MLP neurons of a small language model. Each row is named by its layer, matrix (gate and up: input weights) and neuron, and shows model dimensions 170-340. Each number is 128 + 32 x the weight over its row's rms, rounded and kept within 0 to 255. Numbers have three digits each. A neuron's up and down rows have the sign that makes its largest values positive.
A block is one neuron, or neurons of one layer that tend to fire together. After each block is what it responds to, as a language model described it from the Wikipedia text at the highest values.

L5.gate1233:130142102169148139153111136160136090088137093130098113125053113167069107133124106119133127166108135184133095120154121117092133150161146132105125202099112160126112123117209175084145121150100104131152131133137169103094125120143103078180162130108136133105139146182070140147172115145071132087155132134116160167126121101136136125126110107169065125084136117147113076127124142114134171157158126123102080164126073029138162106116077139161131157093164106138103091151101171121092130150108125049118133142130166125163096128137
L5.up1233:160111132186130120131136148127181130128089104123127075092138080145141092132112154124155143147176165208156043107131111099089127177141189155113176152103098144136154134102169114116102126123111144157166131080104124111071111124131062146124142111141122127159118135097099122110132118147134178098142131131117155118188112189146132120142148172113124064061099149129118062123102157103121164134171141117031083104087056133162191054156117101147114105138119086143157135172093168125103090121077099110153173112163170114167096081146
Description: Final word pieces or words that complete a city, region or country name after in or a comma, e.g. Jane-iro, Sierra Le-one, Ohio, US.

L5.gate1522:110100152200119108120118071109122069122128124118080116081115114145093149062097080123141109142085107138137143130142119151075109141138124107126098140058099099105177134116115092136071113108078108166144140172078114189071166093138119102130082136088100153098082099117175110184101112196132178135082165114077094126174088122128058103099074117096073144159066146123061097095096067108063152164120128137121162117161103111115145082070114109102090132190106081097150141159102143177086127107104110138101125122148096127146090118142
L5.up1522:133192112120136110160105123096145125067095123161082142141142086185130100162135129156151116135164149161106161140116133145186055196132152119158176145171138145100152141080087128120145082098130127096134126109175088107149149122135159081142152163075149107101181061126116063226101144138144036115141134113186147119132130150117134139137091118095148078117147087155114151154107140082119126124098143147143078098127176152144102156146165142172123086160164115153141134169123114211121139127096150104137148092100154192179085127104
Description: Words opening a complement after verbs of deciding, saying or intending, such as decided to, argued that and calling for, plus years after sentence-initial "In" (In 1947) and paragraph line breaks.

L6.gate200:135126097112094137169104125193123147117067121122070114163111112107136092132110162110160109147076146140125048159128171128128130161160091124144132049175142160094153163212130137114160155120168180097157168085048096064153107129143183136096158085097163187112108126097148121123110116114108108069117098185139082093136074173093128086107136164084051115177113167187081176142145134105133061105094111128068106125100072147092089099180124189165108149122149109148102133113139142165121143072131143135148053092119138098144143068067
L6.up200:123175087132147081140097118136085141177094140122091098102135146169143158085077136146027151116069121097104101094124084170136144107136139171095065143121092056119109119054163152164093157123108107135145100160079160164114172100106095087097159142122083124087110135158179124079145164145141158170072096109160148121182058142120151132156192098057194104124138188111139131176068104090118135120129117140064125135089033093171118115173184131111181113112155176052101124161120114118157172153116154133167135076137192112107180145091
L6.gate636:143158199125172131101177081113111061165142146099102169125122105137106160118150132169073133110097185144143162120158143100188126122151177151125158118137143161179177158168110109155204120117125063161138189121132173159146154128160151175156132105100095188067076137140144106124130090197078108083166118162129085166126089135105098129076133151087146155131159102134128132113144121114149046117169157124177108155134085121069134142119133154111114073175137129143123171096145158124125034146161021177069146118123141104184102147072
L6.up636:148133154126119129171187093108126110146050161128122157139172140095155154107154077156146202121158186137103131132187163140137125169106124155177099073182147138156104086135156180145091142121091120067098129141132193142127080167143107130154075093113070153123092120118155100079167134134121151075151124139137148084077031133110163184112152132181074081142155176134140086113097093119191133101143155110075159103101144188146094081116112160186145128081133126161077119143099156100086072120149138147123133158126133166142117134113
L6.gate799:095167213079103083109113121148174095155117133073105102103086132114041126100091108100121128133104121128072145135115098140215166111195212115100170074114114124087106161122124079182129082092075165067169194114126149148076100109110104151124099104077143162119080132139111142120122137151142176127155064091132062164132087085175101132158129138102152118128169133101171097111139144150117134122155112127090075140142132089117112183106141112191102130095183125161135106135157125123117134162102108193126135069118156102156129140115
L6.up799:149189177184124137144094070110147107137155182108112079147031144147077137192121130177136138103138088109137073148132171187070126159119128126138160123172119155152136206116085072182123129148132094129114146068116105174142141103154080175136118112101093134143119142159151111072211132054109106115170121085164110140097115125151125122153160121140161108167125079178129070137150113091131073096109108150110164110131140138130194077109111165154140205098169152138188129151101137196104134117119134178112097147164162158125140099165
L6.gate1058:081180148142109133138083157113094106124078134126140146103123209105138125098140128151091121177092123138066107160172120110143129140127255097105073185165126096086108126145140107191174100105100101093154162122163145199126159155134154129121092124126151076145133122112188122121090063087115107126138096103143120169135089109156107103122130120179127090177140146161099125161152082112090131152115115098093110085146086105133101053150096099138166065080187058108108158118071157148134116099140137146140101128177168096091176131150
L6.up1058:171174090186081095174112147102104116165102157149163130127059186075149133178121135091126123161185141178181110117156153139135140164067129155088144104116126163076158131146144114123132128176115118097181108123141068093096162107090176117086112176164070162136144106157135101144162116097175104081138128119108043127152098130092109093146108109100125173131134129208131105148116113124099134098159145194137116164133097093103140095079164146129132111109118160142073120089146093194070127168148118163085108076125133183168084102146
L6.gate1181:091111090170096107103095143089121133119138196047129123107151124108118171163113116137145125106126159079102110138166141147151103125167142088140100103100129138134168118166148118133127158086169119111166142154078094122168090127137154110132145074111116112119120135129189104069118169066141109133090114148203125106120102085092104125095131141118113185077098134178120157100143078143090081156103102135100087170071093165136143089147117150089189112083145091142079120104163152182183175185130118173075082128150139109138147179164
L6.up1181:135173099154114149107117153150170134104071140143094128192137115153163132138152162128124131159114147146205109118142136138085115130121127112106112160177084129158102159108141127108132106097138123141096141144137105097097133158132185107110142098150096157099130120074158173087166107131101169120128154030111160195175106133161144094116171134111198142129129140135028123118083093109084173066181117178094109164106090111216139118102116097099109141089134161128133082149034155113159091059137182088127159143118122156109104124184
L6.gate1435:153186123108109127129127132145155148154127145173171134115091130082069126070099167124090108154154106106114163088176113106049148076163116105150178135175103018150111152158163140153163113113155096097061200125121165185088149205130099122085122096135124169171130096056184182150166117178182120118127144102148121111147153145133111119110143140097100085084094147088127153180106148130114077115114129105117123154144120170142168130166168116121135138130135118143118110124152115137180116149103088162160127105147139104153076146229
L6.up1435:115181162123114155131163087158109127096157131142133142072156124129074115143133079124172129071083177099199101129139120101132110086127149145111074112124132158093097076144098126142144104066133142138117184153121126094108141127150093141137146097121096063121134126068118027131115135124156152132143123177046076106143165077164127150130116134167070084074155148120181113118141075074113073151044140109198123127163122149101134073087114099130094144116103092135116106158078175141093102139116120133179109092163165093147108144085
L6.gate1474:099141138137077122154118105085168161106146132071126114176153135119129164139132104146137082125106155057129128143046092189161140076062095119074178144154196100124180119098083107123159146158165143100166139103126187167099159106122103123162176124064195062127143090136091172119077103130162106132136091161156128089177086132141165120090106153178127150173141107145165138177077078102148097127139109064142073129106083090093105122099157109143153141091123103173113142128108148160096149114075142094115150115154124084108161125085
L6.up1474:143185115120132216115072141079111092202183155122096096122110163129150129161134128131121172185160094094123132112135150113153127105107100171111141047209124140095166118183154160145152136098160208101154140113166148125112090151101110154111071162122137110119110103153103118128111078143144128143116149133089127094085121216191148056129141116112141159112161116097152132133154119126081182123144092128123128141090179172151196109124139121152136175165134115099171198064113053073114136165092090115172063166159128123088194123171
L6.gate1924:115095144124118134148074145155079134171120031088084164136122122122185055147109147132137139126155133074128108141144163124111101220145134085162141083102104141107107164126106122137149123118066098167163155120108077138121111072170162102131136192153186156077124116148181107145098170123151100147155127082068169159143093035207073153119114093094143183152127155161079146158112118172109093103132130139119120127148141125141131102116153108129166098083153120092118163112106148111135122033075162115102138113079141100193128131136
L6.up1924:087136159153116082122181144109144169129086193111127152127149119112125145118085146079069139141116186137132091143120099106141135125042133123161155098128150159109143126150150100136129101168124127110096158123091103171098170104107146121152155212090144088152111159046117087144176128117148066085123157124173070090137109147162099080109140073101157140145108220118164160145148044128133149118151127142092095122118097132117125150214188136119138126127152151156144090141106169078098139068143102101125079116122079128103082175078
Description: Year or ordinal tokens naming an edition of an event, mostly after "at the", e.g. 2000 Summer Olympics, 1991 Brit Awards, 82nd Allsvenskan; also "the" before named bodies.

L2.gate528:128137113135141116114118176167209135051108147128108094080127161124198125103151143165068166190123177134115126094144162126146086117118125158115080133173149139103163087114117161129074083131131109177167147140090131110154059175115098111140108131169120114147121090117167130220118133128155176193107109154124089060196100105100116117157122129153143216139158185101123152103101131146154130139129130175071149130101162136138114141110173169126118164151125090116173120153111098115128161090108123047116123159136104124091196171074
L2.up528:143104092103130130167079119126094111124090116176137185170095129080118147136107116135070104136187124193117187117147160153178110133142105108130149130131122109052057150067146143123094120122124164111151110110122159093107046091069104133117117068087167116153093096148161186155112173123128140154111080125097075109131129174155131094090095078185101157218146069153164136151114175139104131172156184173150145089064122124136095112159203201161149106123116154131087088184134166097068167139099111140111135131110137078088091150102
L2.gate747:128154123105137070092115097187144178102096158125074092157099134121107149121122093079080166143088106116107139102119120127137129061042155147134088160147133171104170117109106103114069116108128084124138157083125188109145152195131178087072175203103129094146111130104138138090143083121148139104196142059128111146130140093162122076102139137079081135099110151157132162146109184180076154158132089082119174166119101082139165101111131157104148123151157157069056113135114144123120144115074143157138130107147163167074117118150
L2.up747:130194174203174131089109086175136110115101122138171134149122115121156108133100178123131158131126125136129150117131154104109074159128142145102107203099157160115100120135091122118141121127105133126134157109123191096091112144154124128059137092110159164183135142120108026133147131131089120148090142136126084109179121116139180125148083126098180118096174085146154159123136172141124132132167089107140166153092144197098081091099185117110161121152059124114068094181090188169172149143063140166124102142203210081092102113121
L2.gate1139:191161118092138128101168114132144109128136075155110143100145173088117129113135155116133144146115130077130170104108131117066096136085121155141085092155114152162127197173143177162124141136193106134170109148130127153101134134096118133074124182163072139164129136182172160112110137091136172099105078156094134101144108130092113134103141124101179113145112188135157168169148191096127140097175111100205113155148109130154134159099097102191160058105154116039143149131203172112170174095125106156132086130058085122100148134197
L2.up1139:105129157124124093146098101118075115165121129122148141091140164098090099111180167165178097158129188140104129123206141117094145185142147095101109084139091149135134144122145143097129096133131146144103155105115132114105109120082105088069137117133133104128080104119104124148068110085120171169085156126101127163082154146133170145119077045154123144073180075108129159150102138153169117157147164061141096124143175068086054161033147115165160072129135164134107146146198143127129102149120089132112129151091131117122125113095
L2.gate1311:134114111120142149110146166128116099131101083155165128156147140135158146089143143158134204100134202139175187094111160101157147115128121122156079177120116173093199059117134131143102104110089092119119102143109118187170140085134157106173149139102180146095114074154152095104076113151156117152134188085162196147161114133167150153138125166114159160152161101099120093137102152122122135058183114108117113130152074113102144131119163153136066088109102093067166128149156101073197054128095136136067078186081129076126167125086
L2.up1311:084159118074035137151127121131111134098133089118118109097095132098127127082132165156175120156108081152048087162090159097118155174134178167144165168121110136111137065119153165105163159133158134121207159171110138095105063142101093154093102092099079099101127115066102143135074108117115019117103111120167130197114098152129151136134089051129125126154138183115125174125102157131071072121098126126136126087115128098115140157135142067128141098099125146126088138108113160127136181100136132129168172104113101117099173188124
L2.gate1555:111150123110125159164182141167072128110146141133109096118097133122173125145090097147137141143082066146149128155127164157110094117154144144068141124145078091105179078105137179117137115124126150082149177082183110121085132183111049172155151097067077079143124077162143094168123197096128081144143182051158083121165084088121162070114146087169144219113148110180113165158129128128105081170163124122169149143092152113079160147111128092074098154102155118187155118103067154110106144162096140091126138070137203122143095183065
L2.up1555:127151184107105149135057150193128178116044164124147156162146064189157072099114151114123158159135152043142099104110099133100147158147129138119102113156117087147122122112164151118152208079097170127134081108081099116152091121116144107083161153169157079159138144136111125071213107139141102101156097121163123073148089125133140151122079156111054129091155172171148196140144153113151075116245156156122118115114092097164153192150172090122100097156103125141102188128131097113084135065156159114119121121165121131120132097078
L2.gate1610:179121075142174176163113100158130145125123154133162110141151131204117099085075118106130141131121169141130115108131162099148162157087149128116136096159115155102138065127131150157081081098087122162129160093122119145161131135169192125119112137099158111126143117122123128223096161128196162170098119147126164142088159102157104179142077138146102130080103096114156235173133172169147139080124171123146153122104098089120107132118145165153180080089209129160120215132171149159131094091112119101117201169153140159103120151108
L2.up1610:097186096173110130134099078139128135116104061103140180143164128149148118116136156093122211155112124075122146123159092134042164068161139159144138140135160162110132135149147140203168114134117112081133156097172158117039112091170154093097195097091073109123145172110191104166052089143197113081091128107123087119125163083169131190084123153134095137156215199153130126114110205152075118191119108142104183136111105142123110123144087087140105130085156091099183074116069133094087135161122162113174155131168096110124110105100
L2.gate1628:135116062102161145091125122126114118106089169101098142074139132129166090105187106072073139167097179133146041246127155198106080174133111152185148143148105106153124152116126147105090122119179149163200160067166140051158105113129090128118106175165148118093126112162108152108154113106137091143089131167132121115102135144175110148141110121172159126096142113105147110179131187150137077149144141193147080206111113092142121178130142139077160183061101133171067107130132128194090086111080131087125128122161142119153107133118
L2.up1628:133143119155166147087107101121102159146104133113116118104117188115130090109145127124073136169141161127117060085123152189063111126148175087208116168128086057126141174106128122116128092073127146204104148102182142133078124099118118117095166171161132076115117125080153165142130114112108095064105126136167144097116187193165106160119144139073180164118133178155099108136124134117233113165128103163142167116093137090163093152154148102152149138145155139091023144136132042088105124197095106124096139121143116142120143166086
L2.gate2043:117153091156135162126142132124142103150104087108117108160070117133152163178132145112138168202135142188072138080150153089019097106047114150109171173121079169121125108139047120125133093093115120162129164095132146159086147168119132093167173115131082135144123104100063133139159170130139105132116109042152091109139135114181063129121152114153153074069160175072138184154146127118091174154132162198096121106117177083103102083119082109141167110187096129094159137154092110089134069143140131112121127121148161149120089152122
L2.up2043:164162150106180100100118138166133133140119094147133126140139126100084083148126129108122136146127164214117119086158112122146130175087158063106093109118136141116112089119115143117078174192110133146137125084163110105109085119107157076154117185117181139103189090110104082110136109159115092120137139152141095130171161119118152105083139138137082148122134076133143115079140151062151121081158154166079138168107126126099101143107108096166083130149178119142123142155101112170135116171110116156150149175127147106141086083071
Description: Year numbers or their final digit pieces in dates, usually after in, the, or from, such as in 1930, 18'30's, In October 2017.

L2.gate108:152199178156143122153118107102117121170128175144130116092131162068175143140233111125136139116124181112075121116096133086152136100163125179180121122107138167120101078134148134074091120182089136108141094129161118149136114150160167165099136110136156106109202165133149171137130088131085050103082078141095163086094091178093136126137131075073107078100173137126113156167124158137144211133176148148141138116075113136113090141109078097153104155169151156115160135126094140104105189156140129080170121130128109128159152145136
L2.up108:178161079096130182142153143143145072072154064085131107132184088144094087209164178119174147047172155124125109075150171141150156151092142078157173163114138102143174108166101181113141134191099135137149150083133107122165096143142139132157163174082149164150126092128120102077104187135093057172160136157103145138118173112106168125132150067095101115108142176043151139095140146110130137200138141099149092139132154117162117139093124101135100102137134087069139116089100185201140113090155154137156164155164138147064174145128
L2.gate427:131094135135140172152141138082059118146189149084097144119118119155179111210129107133152104141138162147175097173123195069113159146122144140131139165177138138121079111115185090086136087131151110091082136138194106127110128201102138128116149103073130130109112113185078161152154134164081106110155114128100099147140134124185137139128078097160080103116109098127103091183134105168085207145046137051109203035125122015140115173113136133191130122133130162139100118139086129148112115144170179167090143134133121105132097167124
L2.up427:134168189120143089108112157159120139135159082078134105103093095112137149161066166095132129139102114085159194108119142177111158229075120081126123142124108077078126157093158078109083118163139174124148090137122119148109154161089075069088165098095125135102101100090090088111104098179113162166131113131087122121173147110120131162110121122093153192117136118136167126122129097080112086106135137042074085121129140161086048155157131145143169122112109103139153127131119157168171129105117187178163132140100108160103155161105
L2.gate468:134128083130142143127173165111063177086124120112137168114104142047185123165145158175141119138158141150163181119108141106086194038132072121087091139114093141166163100143117096157153108209099148177157146169127150175111117085125072113110154109173144154187169128124086118172133113106083106093132104125082115103124047141092118173136162079121210115171103113124115102161104186101110144143180152095118142169108077181123121108126145160098110134127106131120133089150116128087169165074125130188212144183133104164095084144165
L2.up468:122138135133128130091159130066050108111133088179101132135077145110108148157096104163159102134185156123145125162133166159076122162072101106080127110092098100117145061099156151102101153138125067156154070180118206128156137141093115168130151130151104162098156151082162114145123133109106122136120153131100182104157159058124150187148137115140129138106146124115158115156115174120164100107095132106088135135148128184195091050062152166062085092105129155132101167148163098150169190146142122180134159076118147134142099149114
L2.gate496:127120104128177117156164230123120134139146078092103115106169138123121088084184169162111151124140115114139189079150104141166186138100120170173152124118119099141078152188064111084172125143109124199149186143151127133078093159131141169196172131121114159153148166146102163148143121107170127114090145153112150091132090124145205158149116082165096092139106100154116072117164132139089116141195117060095195098085116148149176173178113103151105111136097145109112166164078169106101129110090123149071129061103155095139118116138
L2.up496:071145101142128139118097143076084090134155094082075117147155138156185074159163184097151142152150136055176099125154086185154196115125109087142105132116186112136071186197127128147146158126141107132109127163114093100118155102134093134126148101126090125082112170139103080115146138109121116146127095117127149168090123117182167085109140097141106097136139112179171084077110147103106080126109183133052157164090023140136148087164117160129181119095129147108110144117123200104127169111130153139160128162128114196086109167152
L2.gate881:179123113167115129077121180117120121120117111115153135062108055152145131147185176125131119107141107121117179129194169093161166109166126142100116091167119128107084156115215075096142167143110149102090141111164148086133117128137071111125149118100151124101112101102059172202118158072085119077138062107110125109074107113107162183170118212105157153135098148153130110182136135143104202140155215064103174133090064093126116147125113123205194102103149164124107152193127214119086128155150174161117170104089077130103161131142
L2.up881:163145099089100080149159113101151140142088053117076126113093163183054098157180124124170116096183144074125174089121198090131196118117143200136113136146178125167093129129204110119103141152130184158142097073176147136140093085132190173109170137141142138120133103153142110112133150132158045063131102103149185115091136148097095164139133188120126069127126152066146114163148196057141168134176159134082042123143085153140101166126136161130159133108107119137074170122115171150149085074156095079149187104173070163167168146172
L2.gate921:100184153162201175106097138116170105154126124136137148078168115071096162163170149156118129091108160072135188130134123133107187174126148235135133175141120086098130149166150173156126137113127114191090111153147154185098110161152077150100096096164132151172185128141134118119144132098090116068123157126078122132095109049117110124143154143168096131145122161174090137106110208142132150130118136159064148138107167146134111127153140068134120132105080129098071088092113157117131156155105121129118100060126096139048118193093
L2.up921:140163126116153094090054083143195147186121097108102067102126069127141152143131141117149154129151161124131164156170120101063137161112129185120171158115116165125151133116214110120099147149130128183090108132162141161171137147147122157098107094138144153150170144097130101128107157113081088071142182113069127124127145131138127151145119178092142143163125116131106169168082224077189139135127107134110147165131128188092146081160107103133127153153088094088147120093086103108097186102117111168154145051119124172108162176113
L2.gate1493:165129086175175177115159156160139116119235072113066109098131130099154087180071141157174188184095132144118101148171140160087132122113141105109116083160099094147108093109148096049115161144150099146106117112150133128122144148172105108131093137120168107158142106068079107084193118070117085191112152103095176146144143170097122068097072136132143095083093111039107100130158151129135086129095133137154096091164151111123112167098183186149119168122113112113106129115136101112152136168147170128071178126098098134059148158183
L2.up1493:128086112107129136127124117189056129163175120099074151157107093128155130128138099125174155107153112139106154103112178129156147088116213158130130126134168167110078144152144125140151127155122119167139161149125161131048168104108096126078179062098131200081128103126134119146126119178130102128112121078107104071030103106146082133143104145119119130152041127115169150115146165077139130128066169095096159168110123095143130135109084134148117081100113088102155132170118063118118168169062102157126163124132101182093129202154
L2.gate1607:118132076138085174113140164136153134082115101102075099055091106143040133111174163119159141122099135142084120137079150176140172130102126121142092117153083108135139121137160150125071120151119133078114127108164116126166111158119155093094161147168156128127054088076133144118113109103137102128153183155124116103085111113163161141186120139112077118201041187174095200142152139157120172164210166153115197100120079115163101155100120130143148143153171136085131208142088189145066116141139069171175120058117101104127155133124
L2.up1607:191193128090128077087143120130135169059153102122094162055111109130121105212133138075120102073146216086085134116086146127122171134107130183145136192144120135123120142148111124135114123138053144133107129163149119108103124054160211118109157086162133116146110089115126096061164165105143073158112132145129139139100113151149130160137119128156109172114142132156073170137118167055106209111142181147057125132094071174156124078070047094160129136117076137156127142154149188149062157135151110191183147134128114142116131173141
Description: First token after a comma opening a new phrase, most often a country after a city (Dublin, Ireland), or an article, only, or while.

L6.gate54:160154130188113132142112105131153086099127140066116121060100129150142086121099152112161141177092144135124057103092092102128165104122125149152126179118120171137122114173169154119166077188156168122091164090116115133124087122125110135119173162176144177125125126137083117097169160145081132144151135153117202160113146055130101147124147122122089155113120161096077128114143198113143165116136186119113094116056117078099133125084047131146139099147180114091168135134105178142115131105098109089199142122091149167150132121078
L6.up54:143128074114099120146104117120106124132064156098158135121194108159135160163158125126084177100063142153143138120121138163138082153131113113170117088149147111108154171128134125077137131111183182053166141113104184173137166192188094177176109171140133153121175151143059112168113123155147149102195119118073122140144138142170073103166152143220160107130135150082138088176097147120150142152181138137150112153149124041089124133129109138124049129115128102138193144126120082085086149092140129161141138184211128134149141092121
L6.gate224:132129070161150126111154153128137174137138154120061136090050130134124118101106097133124094171136159105135049127106167145062112113167152076150087136105156180183089155103117097158134102148113134123138124081148130107156098153147139121169106151129141137089094092185068179112121134089080180102188113162123076156144130147143141134122146105153090114067168128106060119127099176087129132125074128138194078109118100103092168193075120116152100162129138080116135121148147198126118132098129085057108149104143179076136108165146
L6.up224:180156123190109149147165126129107154133195140123147103139086122097106171112114127162180076216161151131184099131106139145143075143133131112158088123117164139179092149029127118089153117200108153140144157103160131171132127138140192121162123150145166097092043118155125162181151150137133166126131134161139098164107136108124117187100128123149109161130165094127100170100133192160111164113107125142111143159114076104099105152148125110077081086105107124104135125138151104135113167122109108138130131070171139104099134136089
L6.gate685:093110121125143121136114154088126129115154119166172151189097094176134133088194116187153117100147116125092072111077142149142140113129198127243095145143106078131113107133094173128137176170203053084151137120138128158104217140166129166166197150114097102180107073155160124119127188104113101105157099102127168123125168140138121113145108090133156095166163105162127155126054122080119160098092089106110157084121090108116168124145161041108122117128135153123120147174136213099096104137109120102097158167179119204116144108119
L6.up685:133152141116113158139200133127123101127138099097040165100177171191136129120111136127084111072100170087104086107104113132133166124084152177160131133157118122057117122155188121104167090106138043092105186132154150158123149086204075158155194098198137121164142137137121148086091132145026113146177161100097142124102089174073091106136138198092154122116139079105123101173146094137158124165095119164135131120167111115134128122150131155150124119124103129097102166103146092087122173115111107120064090123117140071170115078054
L6.gate1084:106129161118154146093147085103151119091128117093139146169174142130145139126162131097093116112138128145120151186156133141137173140118140160105120103149098094115122191179127121108118094169098121105154099150145173151106116110099076154123121097107122100057153128094089170152049100115074060057145128132135121152129160052170052085093114093135160078176152126124160106106147113123141114135166096070161183146091161143119148136111144123113167140204128143166198146133160119119126124128079099115127159085150121095164165114123
L6.up1084:159138118129090062136113202150142155162178146176089122128131152185172098170118102096168090111075055123126095176121092167070152121150080103118151102173165107121132106171178130102142118155093184153148116139105118138202170116138142130119122150129127144166150132159157126116114086141142134112131127116135180143142075121160079103176154137094099076141129142099146154149118130146124144156129110111081091140214110108120119142064163117123149151073165125106146154167087079122108138181110129132135148137147142093109196197099
L6.gate1506:115091096158142153166064130131122077181138171128128147175089089164140113104162150105135118086124137173126135226118124129091142162166146112126097113100160172137119113155143146138156187131188142168181131075136133113129129095137109158146100092113155157156106148099096147116096118073138125137184122098145120141114192104096094189065196128116124152051133077116106158132105119124164129116138091052091144112098095117108119133122096146184154127142139109142095153059093127152084088191117211143138118139099170171118129172118
L6.up1506:102104133170137109152091080139104105138061100088141130131130104162115080189121118108085151120156125156111109111105172113105121092117135130113082105096147114158137120127177151099093120155122151110084133114191140162082154115091135159101130097152152150146138124139119114160149154138089121135147129139130093194175176150166130130117161076078122169102129085154142123095125122030175198105107085117123097156098159085115115069120080121161225123145126089085138104005150114140139094141074151130136125149149180075151067179149
L6.gate1708:139137134163108063132078118120147122137187194120148132109078111149149121127038097073129121142122086058081132137108099166120144144147115112158168181124174156162164179159116119104168134133101179129098222114113158135141135184178134167129164128159045172097135145077071142193104152159074106121078115146146146127183139078132148154093098129087119076118088130089091142119119145082128145111122123158114081097091083067116143152149210094161119115129112144159094111116100158171146108120129138129097157150135137163137131100174
L6.up1708:057085120140095111136138135100125136115150200169131140067147178068142133145082150183125094130173135168139117157153133164149071169115120145152120101164144075088143115118182115119114125152109166154170076111123141125130107149129152152222107151088158096121128115115112123181122114184135133105130160150151134106149174060189160106088078101140146112167120093133159125195120149055090117099100149106115178115088101170156205108097089148159130167132112164104097126132147165094150150063125158121110189135078166122127159154178
L6.gate1909:161157129159110194160149167137142153099149153081050106128140058172137138076113157117143143101137132167075122095167110073074100110150106152123157169157175214130138152163155085156166186149107150142179126154130095094145168139175174136123165151155101153149128138130104120136091147130134154120127125151098130099136110135103151082138142143144097196070220110140096121147087098103107216146136132147106102147118116116069148130094127102169122160117103115115154108181177139102066129118126178090127194103134138086133133173150
L6.up1909:134069090136159082136149117170122136170119084146143147110120175139124078115117139117079173117132118144159082121118127072099085130141133087141128112175159090129160118103126103123105125180111105153139106131169139208107161158093146146135243162145100165110131132123161140098113157108106145169170165125146140153160160140099136150129130137156154123082116105126121158096068127079150123100115114121079132137115102129166138134120085103125167133095148062136150151153139122168118137152114117127155110163100189113119067153116
L6.gate2022:122033143166169124143113132089126100155107170123156161147092123148138134117174085084114152207109094129090117116168142135138088087150184133173136171141139128096046121134087115126106183194127137182172099114149145123160138129140108130130151158162138133110127102122134117151138170141161145097142127103134136106126137122215128160139077154142113111078119153070138102135051111070057146138120201091157094138141099083110153123157149099131113089133148134116135076163100138134101143192113118093112142086212113120095072138050
L6.up2022:179110092115157159110108083155108068133135137142113088111116150154098113149097124251108131155122149150205123123172189115110122161089059149088121132120151114129164140108131142134142122135086099120136121057115116188151078120083150113090154158102111120091102186159120111152032103122155094111075120150123162122046127144142123171089110089088160167106151180160156153143106167129176120159154061062130133229111131121095061082121171093113117064135116116121194116107138131139101193119103147127128114121114122075092052094095
Description: Pieces of country, state or province names that end a location phrase, often after a city and comma: Norway, Slov-enia, Kore-a, California.